Weights of a small GPT-style language model, trained from scratch on English Wikipedia.
Architecture: LayerNorm before each block, rotary positions, no biases in attention or MLP.
MLP neurons of a small language model. Each row is named by its layer, matrix (down: output weights) and neuron, and shows model dimensions 0-223. Each number is 128 + 32 x the weight over its row's rms, rounded and kept within 0 to 255. Numbers have three digits each. A neuron's up and down rows have the sign that makes its largest values positive.
After each neuron's rows, "fires before" lists the tokens most often just after its 100 highest values on Wikipedia text that the model never trained on. A number after a token or word is its count.

L5.down728:120132193068130068116121151211128110127075135117092120111172172130091082134117102152144133162104090173158125167144098168093071117134153092083073117115149144080180139121162149122148132145090092162113130092125140121116170119105150168118176137096190109118096108142168157141163161143131137132157071180186094125195143108197071086121116138107147049122109111184140152135133098130149140101127134171122079100084076120137153108095126180127138105119106114130162158125122132126062177088150138164143074147170086093076123060115156108096165114176168135112154123084123161104101143144124128121101103140101151083136170066159149045163110088179148188179109178137147161135166123163067147127111
fires before: " |" 35, "\n" 7, "b" 6, "es" 6, "or" 5, "u" 4

L5.down828:149097072083137137150172100104141111084085149065147197085166157146128119129158150128163159142182080103114117158172142131117123099121155070094114101174099129157180126094123140088065178114163114094157139102095154126114082134085163154105116104142090157125137130080173099106121135140132114124127123122097101132153141173103139174081141127127108128077165131132076149121164145186107133127086100148142111175139101133147064142142114143085142103103175085141135139142155136144086145067148064146216114181189135088129124083161098138168104132102073151118129090076171136109174142107060091097119137114111162157123124137154131169140237174125102118059164182106136101136165157143194106213142
fires before: "ed" 19, "ad" 16, "b" 11, "le" 6, "ation" 5

L5.down330:136120105134146154119136138100121137071118173123174125099158152121068092131154108179105131126092140091093129177150161131068081091126141098202074100075131145082160137137066181148096117150179111185142113128155113081112209181173157114092130110160215135086138090096168119108103104126092131100122147158131114119120139141121149154104125075108117128155073068080120133142152147090086087149089099196103120092130130120174119089127148116139174188169171118104112133171127156103119124108113144078117124101093196120148161170142167123104101082112099153145111098140124146073146093107147132190148166146152177161169127094156179111076155118121164133193112221104151126176076082131076148117138
fires before: "1" 55, "2" 45

L2.down860:079100123087153144117150180192135168156123141143077089113134144170059152157048114167132110089150140126134111113122155204119137139121108078135113173182111112084128125110133110129118124158160121068129121184134134096134122114097114068173169116170127097102075146180133102101110152125121076060179133131157103169132157160149173136110139115113123101123194130132142154184125106126126166204128197109136125114158121117108127140140144101134121114142104143079159109156162129138158128107134074158144129066116176103135101170140153088118141168035135137069026137096121140119040194151154079166121072105110099149115130144162099076132163157091108113172166163137078099161101107136119118089189
fires before: " " 40, " (" 20, "0" 16, "\n" 5

L2.down853:142153140092143092123078142164102100141151065185105125151016128130130157138119064139124135147167137164100129122143095127133152106155061179115171115209093165126078115146140135145124153138103118150142144171211174110146131140098150134087148071143120159189160108177131123112091108114153149085098190116181081091121139182080160124124095126158129097103115139148035129128153133170188094151106201111120086126092162112135149130123133124105097139173117104150118127107120128126145188092150110109080151186133078124129159070128161124096138175148141152155157116124162054111105168102115144092130100112092167136127151111085135157156125090134169084184157097138113145083064041107172128093142
fires before: " |" 41, "ch" 12, "mp" 9, "\n" 8, "a" 5

L5.down5:146143108070102062121104135141155132125133110187132152140128152177080078113136142118185193099118075133158130160146083166145120100124204084154084173087110053139115104155128116191106137142117118111126132125057141136164166076094125127155133105140134093125115120160119135083172142159085101093110119144141129111162128088118116095121158142117107130071142087132130101136172149174116131137174183209152105040148155125180136127174120164102140077132175100115101138070163123179063136077097134167086155184143149120078114140076138121169164177159191078134108178184080127113083112118157073148112106172119083107108150125159126172107127158097126082096164171118113178087089144170135138142141
fires before: " |" 27, "." 23, "\n" 19, "″" 7, " (" 4

L5.down219:111145141105121135105082128128164120138155119121143102096134120154095124139157152123127150129050151143089112125120171126150105174179122093132154148112141095130148146072102140143129149045138160157173180142163183148152164213110173121119066111114189106156118121105196236102122101084143141150086132153202103161125129144114118121096144175100133123160104124164122144142095128045126134123106111138110140103117087145153096078136066122051160142105093130073105165188083062155059171140140117149064125083103163064095128125122099148136119128114207123119088190134171138107118162147132137150079141099117118147147143145119148147129123110124130111161095164120147072162092213085137117061150
fires before: "2" 35, "1" 25, "," 5

L4.down823:117115135066111182094121114151145151168136026137096131225112107134116098135108118123137155158152092070113088129103189141118171039076058052168149096166133084165148172179102127098172145125082120193121159141128081172150127124104093127121161129164107174111147116120121154111098165124100144120134149125146121121109118187126177169154151139155105101153116156123113109112112113161141112135119140091137182127092115134134158079161087144082149134128148146140158155106107163115040100105100087075152168123131106110089103071174146127108140146130106073105127173116176097135121176153132136103131121113178138183162154142160123205179118118126131125126123125072099117127171080039100161086188
fires before: "\n" 41, "-" 22, "ial" 4

L2.down739:139078155145106206105117107085085183119120127096152140139103161118135149098135162101134176168130104110159112124113125124143174132107133089137102146102131149181150125114075031111098081179123123215143112114125177109114120140115207118141186083083066127110101106088117079100118170178101207126143146124080108175134105117135078119167157106099094134175141125086113149158108118168179064094147113127126183117142088149139140097127096118127093094141176098128095170182154108111079137079142114132117098163147101148125180148163095137110117106119180145110153165143194112117078121124106134121082193136122162089089167160142076132120105170198156158145126148125161139150086135149035184091112
fires before: "\n" 98

L2.down309:104180126125140101111098073130107119101172074090159103098132145113179115137150153116128140115183138090111131146166113151109083104069180127121090114082142103094091130176105104105082131143116116114177146124137191131136120142181121081061107088120136107157075144120146197173147162123111111140191132067092150134138133161112133126133133112134191191142106122108127204097128113149173091142149131085152097088108138155088087137099136087153057158110164113121141163127174134088110106056169121150165123090149136173163153102122047150123156127138185150100140117090095121076140174158053143079148140107174120158131127162195145156127126148141094103113194186156084098029171159106126137171122
fires before: "al" 22, "ated" 10, "ation" 9, "iet" 9, "als" 4, "le" 4

L5.down575:143142063119135089107088136123109060098127097082078106134097136109119157100167079158139117129117121103139115136104129141127080205148111085120103179134170137175094169173119137191150137139137154144189194132141152065098150065171126182072113127106104128130119119121155177156136115135123185130151095122160154113151123198087124147099168148153093102121139079196148105136164179067169129125142086129109070110147145156133052134162168127137079130082090092128128116170137130146129110146123129130132114116096154082118130123174189147159088095120099178134145094101117135158105153078143098158148080120136063132112128093094156066158186105164246121068135153180128088162103110163094142129138
fires before: "1" 23, "2" 11, "in" 5, "b" 5, "V" 4, "A" 4